Weights of a small GPT-style language model, trained from scratch on English Wikipedia: rotary positions.
MLP neurons of a small language model. Each row is named by its layer, matrix (down: output weights) and neuron, and shows model dimensions 0-191. Each number is 128 + 32 x the weight over its row's rms, rounded and kept within 0 to 255. Numbers have three digits each. A neuron's up and down rows have the sign that makes its largest values positive.
Before each neuron's rows, "fires before" lists the tokens most often just after its 100 highest values on Wikipedia text that the model never trained on. A number after a token or word is its count.

fires before: "," 56, "." 14
L4.down152:146112134135099196095112140103145094143072115106133129132143139103110075150110110192132069119115104121156126106172155104171147105121091121123154123166146152126129145140104097085130110086072081091157138063110120121137177080131125182129188111115112107132124083178146106107095129104145145154154123091121115095097116076124125107118149161125056119163076133130113130169127071162080131106112122079142168065105129095159125147185090122109122143159107100196155164145186198080115084156148118141135135168156133116175106053178061220141127110135144123016093102115126097078094138150105080111

fires before: "\n" 51, "\n\n" 33, "=" 16
L4.down34:129158109162112137088146140119123129117098152114126145092118128108178137157147190255166115161105147157102150160076157102158105182154175132128102160202125090124170118138110117143213145053128147088179158156087136153133139078162153107085124136133168126114193155148116153160163139130115132091149141122086123112154128111116113149103109108130081070119123076180155162178188109113131137134147130102159133124095128100117137121176136095155136149079115134140150101143062116117173100051108071115114114134097166121137122147123145074110144090127104138037133093140112156023120126203139107114

fires before: "," 38, ")" 24, " the" 5
L19.down72:126123134145077134166124114105096098086149153085146137094159133124111139113177152110135132120142192156094105131144113156096135152165183144166079113170109075154132075122119131181122181112134114136118164084176155073091137072126087079163086092152177152125172099138160162101114127127073114161044117160196140114185136127092155141138115148154156110081109083195147093128133139091175082178214144127196109094094153165185125155146131131137098129114132149161066103098098156140119179118139151156139076108135164141162096146141185134134112112076111082125170226127143068123131104098138147118

fires before: " |" 21, "\n\n" 11, ":" 10, "′" 9, ")" 8
L14.down152:139108148127081141135115144151147107131146112162120147142022099098130144161150146057117112133122075116187045153136089142104113137146137120107145083201156115135107097174121080104161140093164162113137157147124133179144148132105157065093126190129162100145102149164180140128109106109163136167168093117132135128159082167110078113092148139139124165116146063118146133168133159169114137151117200120069107111099171206147148134113156102109155158084163137109097134140100104081127109125152115103128119137097100110164092118076080054111121147111061150174154136144222085081068141126194163102

fires before: "," 22, " later" 14, " of" 9, "." 9, " at" 6, " before" 5
L9.down218:070135121185068110132173147122112139194141185014129105108094158144113126145120093146151095171147088150125120107126100197069152069183059180091098125147114145160059179101094074184131163120104139138096151178079174170103139125081165144096147149069102164157137103159143131116141120134122103175133154128108115173130125125092176186094129128115120135182075059134153112144146218172073097160166125096093137137082128150125107153106168112121134119111109141162163117137115156106115101161122110114113154122126127069111154099132129133158166086156114101112089126112127142160062153135121112139

fires before: "\n" 63, " |" 12, ";" 6, "2" 4
L20.down56:083116124151088145117106115094124101143162120148094164130168108134145141139138125255145140149163110155178105116108127153115118065119111106118129192118063078079159082127172082078177148129035163144112136051097145107114120121199080121079132218118135110115108178085097148140121126112156072096133109138123139089114135138128153124103083126149155121153154122136148126127145091135173131078110107107142139127093136151114127127138130125169137148176122102099175159159074116130122166115119188135147084146120113149110104114120158118152150127128155130137220154142126058133159130136035185198

fires before: "=" 42, ":" 22, "–" 6
L16.down200:115179181103183103101174133140189153151096143151128099162117146087134182148176174142084148093136139133082138096127147140118135161149116145127123104139081090166167111183185095133190105158086124126115134145091112157109148133191107134132124110107111179090125152125103107184176145160063122115142195150107168095115169165069142113092169114159149089148156154161155173136089098102059152112172180138054075169110100135129110117146112107155185102162105100122127102133154106103091102137167169162143168130122088201127204098092121118096160067124107113047171122084127137103119118114107124176

fires before: " |" 35, " (" 27, ":" 5
L19.down5:136139142134098149138134128034052145142145153180168133100163177160150137145081157197185112164153086098163114095063111157183075111091097108173114143103132165096101126109083149085106087107124148131087105085144175112089119148154084133087138148099146140143151155213096119138167103111146083133078105150144128067148115140112136124125155069134206136148126127158124137108108071073164061090112160114137156127077146090090117131150101130125132157110097151137164117075129125139100099138126185144173146114121150128096099114161136103100197070143127121175119104133146110117148222128101201119

fires before: "\n\n" 45, "=" 37, " of" 4
L7.down128:164083076195176121140068176070119183171076162094046172112104139152191176160103120020141129129129193138120161097109127091174132158145161170174163121156113151126151110176137147098059106097142139100136079148120141145122163143078130130152111090141146103087128132136124172168123113146156116146132104105092130137120119110159133201078101140101127163138068100139089141140161128142169147127111119123149114129104144066126139123123109186048114124109114125102107101113079166171172161173148124082164072114112188125148099117170140154124094147111081151140127088154166165125102108181153127172

fires before: " |" 39, "r" 12, " of" 6
L3.down377:132092135169124111211109145160127168171088189136133150109157090129170149129144152067146126078114141141100047120100104126102111095121145097156171119077033112096112148141115121124063145156142154145072095081170114217098103146094179188101103164145143124171116197128095135106104088107162113126152104144075155149139101132193114125139143091126079136135109044087154102152134128104121125123139139165175117171086145105129095143134106156105152099119161104176148093132108098155099087182169088146139108154140093144115171163120115107187105093147118149090118175150146149158112061105145195163

fires before: "\n" 60, "  " 15, "\n\n" 8, " |" 5, "–" 4
L19.down11:142166170153147138124173149069093191168098111074141171112154107128175137059110139165159104140135136136115085097156178125150113106122076086176140166175106184120088106137120111083182178102094119138108151106147146114117126080115154185155139179138125140133119186132127143117147127086160096152149115169115185155163195076126173145098113153143171050145079117112165158134157142115205179110099128111163016106111133123127121103127119132168064137206098120076107119132110094122182084077111129148122117128136131152138108136102156129091107166120152144110111131159151154112172117215128103092

fires before: " |" 28, "%" 8, ";" 8, " (" 7
L7.down36:093145100123093090082123119101107142155165110106140112201091099136148062185130145201166114135082091111110144115119129106101139111105141117094174152083131134170099146126094068132168132109137175089082153118152144111121064141132134142093157108097193161115134122154137149118058114137151124119132134103124157105142109089090116182159076185137110111126205224140155146102076190184178102161107167145133153148112140133104145122149128146159198066109103152125138165169099111147100153198166108112151122139113128198082190113135086071127153154125114083122100083066139140102109143116078083137

fires before: " |" 51, ":" 18
L19.down370:146131174155170150115087089111141078112089059148177161131101073133158121161133123146093094175130069122145195137187102149197114153104154197117114112150130101135111094118114149073117093102119109128090199155175137100082102152113149124087179094117171152141146091158151157137180055158128130159185115068131135102134124112069139096119100093190094133140140115086132099164144159167090194121138182118104171136135146196122048174109147128136133109116126153151119152119169105127136143178108182129081102096129115148081126126108061078089138119149131125110146169095149125116100111181097083178

fires before: "=" 60, "|" 5
L16.down151:173132121185097119188192137123140245091141108132160146178098106098177140119100134166098164100176121126189140144116144176141182114113090111118103104105101149130126109190131065131085128111130173145136167133153046063161109136151113099123173131118165060096116148114104161135071175148124113123100111093113114097107133141125150158092119158103094125087164081112083141120048116139137190127175122137178169066160145154136137110129173179142123164168115126075137123143120091124142085078111105136089130151116193115081142132116189116146136105122153092083110136211098120153099140112144091138

fires before: "." 28, "N" 15, " |" 14, "," 10, " (" 9, ")" 5
L10.down237:148091115122112128138134098110124128113133153116115098137121129189100122137079100255109116148139156070125128127076102092113095091154077171103105091191120140131099140158128096163171134168078122135121160173155116135134134130197120121132098113137173163130155099162161049170067088129154137136124141119091146131106145146089129068101087117181089108109151084166149126153123104101097083164162135117139181135127119139113144162121143145132144115165104208161131119132054102100096131185108118113143135163124136072089132128139089113144143143099151076123078113105089123064097131137128059141

fires before: "\n\n" 36, " a" 13, " the" 5, " Minister" 4
L15.down226:156156174138116172191047128142129152158094112148134114152146182076150183128111109207102097130105135172136109092071164152079082098120189117168100088173105126153190097105117101111146141189099128136139110120100138106115160075159080131135078110116132095119129147152133188156146158139140138131115138178172118146129144059127119102116087106098184142122110140157147087105164165169142148199175149165119116128161139090091097096090150122178059118147080164122126220182097158105134147083132173124156114064105126134157143142097129176098107145138123091067135188118128102113161103085132090127

fires before: ";" 73, "\n" 6, " |" 6
L20.down66:134176147161135180110142131113096127123131124114172098071081117122141169136118153206134103098146165137122135110135106139100091101142157046183182139108114133122132075137142193078189167140103146105114135106077122139146160168127146095104166171211135130104101142139144101164169109121141108127156158130140128162085104100082141115111162142183084146103236098095092136081153080140152155161091211186118069134077125107123130122169098137155151199127079094107132130174074168090170118100149115151114106176175107150082130092130119134094110147117104115068118145123174184130076122135100123131

fires before: "|" 48, "-" 27
L15.down320:078140094098149144170104083144142067168146083125125111142091086081148119140114154008129121132140141147099130141092124147130124107116149135145138122166100132082161127180109127173142133164088124129118109139091132159119132097144116176124124134034124119064099130143181080169126116169141167143175171061125105166161073118140093180100130149122119105161096123154134152113192161176129158153073120132088162138090146163015118191153170108177122128098075097141119100097116107153133168181124119161173165082181116107146092124128062139098138113148130120055129171155150165122104150155131152125

fires before: " |" 36, " of" 8, " (" 7, "," 6, "." 5, " in" 4
L10.down346:126087141138050134128066115109124145102175122109112120178150124126132144113137125192150135106123177112158143123070154128145064156151096172123129070154113135147134138154134167156155068112208123107178147108143144166087105081134122142138127177115145135141114076118105092200076149139094075045144137107129144151054108077078153111173103157114062111092129118163131135111160134102088146116128090131190069125146089147100147144123154131181126116156146117149121078101098158086111141249198167162124085148150115112111157158111083123088130128143093153079142106161113160153142130164081112089

fires before: "." 20, " |" 20, "," 7, "0" 5, " /" 5, "3" 4
L13.down88:129143091175137116142098095180157107159091137139164137126111128108141172108120177255128144131165117094157127130119141131121100132060106078138169129111168165133141157155160051090194144181154125162103135151124160132095138148191188135107078115127082119127096095181137069178105088118172122105135127117128116160103125123094190122135143177104134064153133138147157112070134139134121189161154084163156124123145101140153110159150093118174140121117125138076169116132133122059130132185118112138160108108203086140076171118098123138102156124132086133107159134130106064108115125150101142091

fires before: "," 24, "." 14, " of" 7, " II" 6
L10.down275:103103088126100128145166132110124160127115131109141075154205194140100148143138104078170096091076118120167117177084121054146100138118095180098100100119099123176056076110092088055112127079115136157136121103125118145062164130083118184151202112154086142147114087119175124120162145187130113158119155093120069103130104148084110143136113155123116165102115132184139107159170092116044145137105126122128159101087169125159142131177144102147105112104149161110112127146086084097141112166177172108088116131186084122148087093090143129093137095156119143029101146121166130099140132122107051118

fires before: " |" 80, "\n" 6
L13.down344:128126138139091168129169083103165182144130127115135132137110181091050160053122123224138104119126133155191128170128144155140112111155162115183139132132102194097133085216100094079148112168086081096117163101096134117212136106076166091100130101138104108100135092140139058133104125079096128137144153198125162092134146129073149134118110099131065152131100099143129130198127108124104170106152128097133129083102189139119080158161074118124160073162145121127103109108088134140157150159135213133108114149103125119152171139137113077141096081110165112134078085112129129082127146170128077105

fires before: "s" 26, " |" 23, "–" 15, ":" 7, "," 4, " by" 4
L10.down279:119070069150142075090099181124151107125141115123125141131159111087113106104051192233102183131156137135121087129166110170166135142145097102132159115222123091183130090119167152100174118112122176109168135160188131061134089145126061145089140121127124110092182157158124146106131065146138084121154143147062102091146175090094109158125135098056170131118118100065069141124146130130161117153141095120191116085108135115116095144138064135111117125172137107164134140134142122134122100079164140176127115138115139131122104170126154154077168150160159133091128072129164117176154073161080135124

fires before: " |" 40, "in" 5, ";" 5, "law" 4, "chi" 4
L17.down212:133119099106098084166126155132110158091154116116120127116131112128205129101077091014113131139134105134167094123135147119105134081166108112120089144078104153118122114148093140098123149139129145166114149134108109178118107123170135101146139140101157078119141155117183177131162139129105024130200073115163069157144106104160126117120103092126159129098111076202196121144138109095069140154175155102116132142086152130082165171128096170134063105127107145123043171138135118131150130144132152146064135110165089172075096159067079157167134138103096101146056178139120114102130076154179141153

fires before: "," 55, " in" 4, " the" 4
L17.down63:170106147107165132163145120128117116174090092129070128128154113118097104176138129105145121118126176164166130138094157100089112171092090159182174149114110103126092109171083099158104155120096144159116095199143130119122113109073093114165151134097122056127088093126177088169086112161176107196139115186170081083119140094126168126120140124184167085113100092203158108073074098146188176147144162104094182102134105163196169163134113102154129148121147153158080147107114106135199112171144110192128109113122149102188068097174141105120112102084112133083137120132088155067143117102140149161

fires before: "," 76, "." 15
L20.down157:145080111173071118107168144147124134108150158145129155115134094177151125116133115147135082141104129106135104081094165116117094162141123173128189111105072111126154092137084138173162114086109112115191151132162139161126108040020097107130076051096136156115132142213146113108114118220145123109141131171119141169212090133080141171133156110132070093113102142139107089064120093182110123162125162159158099072118146089152109090102111091147110130180135147043117101108056078148115157149156146094093108115130101159138140095075123174145126118135149150092160126135110141147152119121096126149

fires before: "=" 47, "|" 6, "The" 4
L16.down300:176145143109145125141135105129111173171081090166103100144180139088195191127097128129104101119185102131170094146110090072131156095140126144113145070160073086157118140146118121156138111208083141091124193135122106122114142103134121082089145095143122168132113167101150084089109096133148100113159125137088085130094137164124110176080120110117114117124200052139095154142164177107190210159148168111144169124134074168131114136156122193183143129187124109139113126128122058153127139143134160136079140140173141088129148133076115096119140152173109088041099157174129052179104143112116138102

fires before: " |" 39, ")" 11, " Asia" 5, ":" 5, "," 5
L6.down228:117109084133116133169165069196108182121105120087081151106095180100114171140115111242113131134142099107161104108065169096078120129171114153128147144117133125092094142118106110105102147107157143127095142116176157136117179118105159133166117130113127139079170093101125049137115157124128163142107110094122101130140090052109123122102130122059122082101099167174158139098053085105141121142109247172128148092102145132141170160105102206161155127130114169152121101138100150196163105203103139137127190138124142134122156164126094097117104139147105067158128088156097125137129093160111084139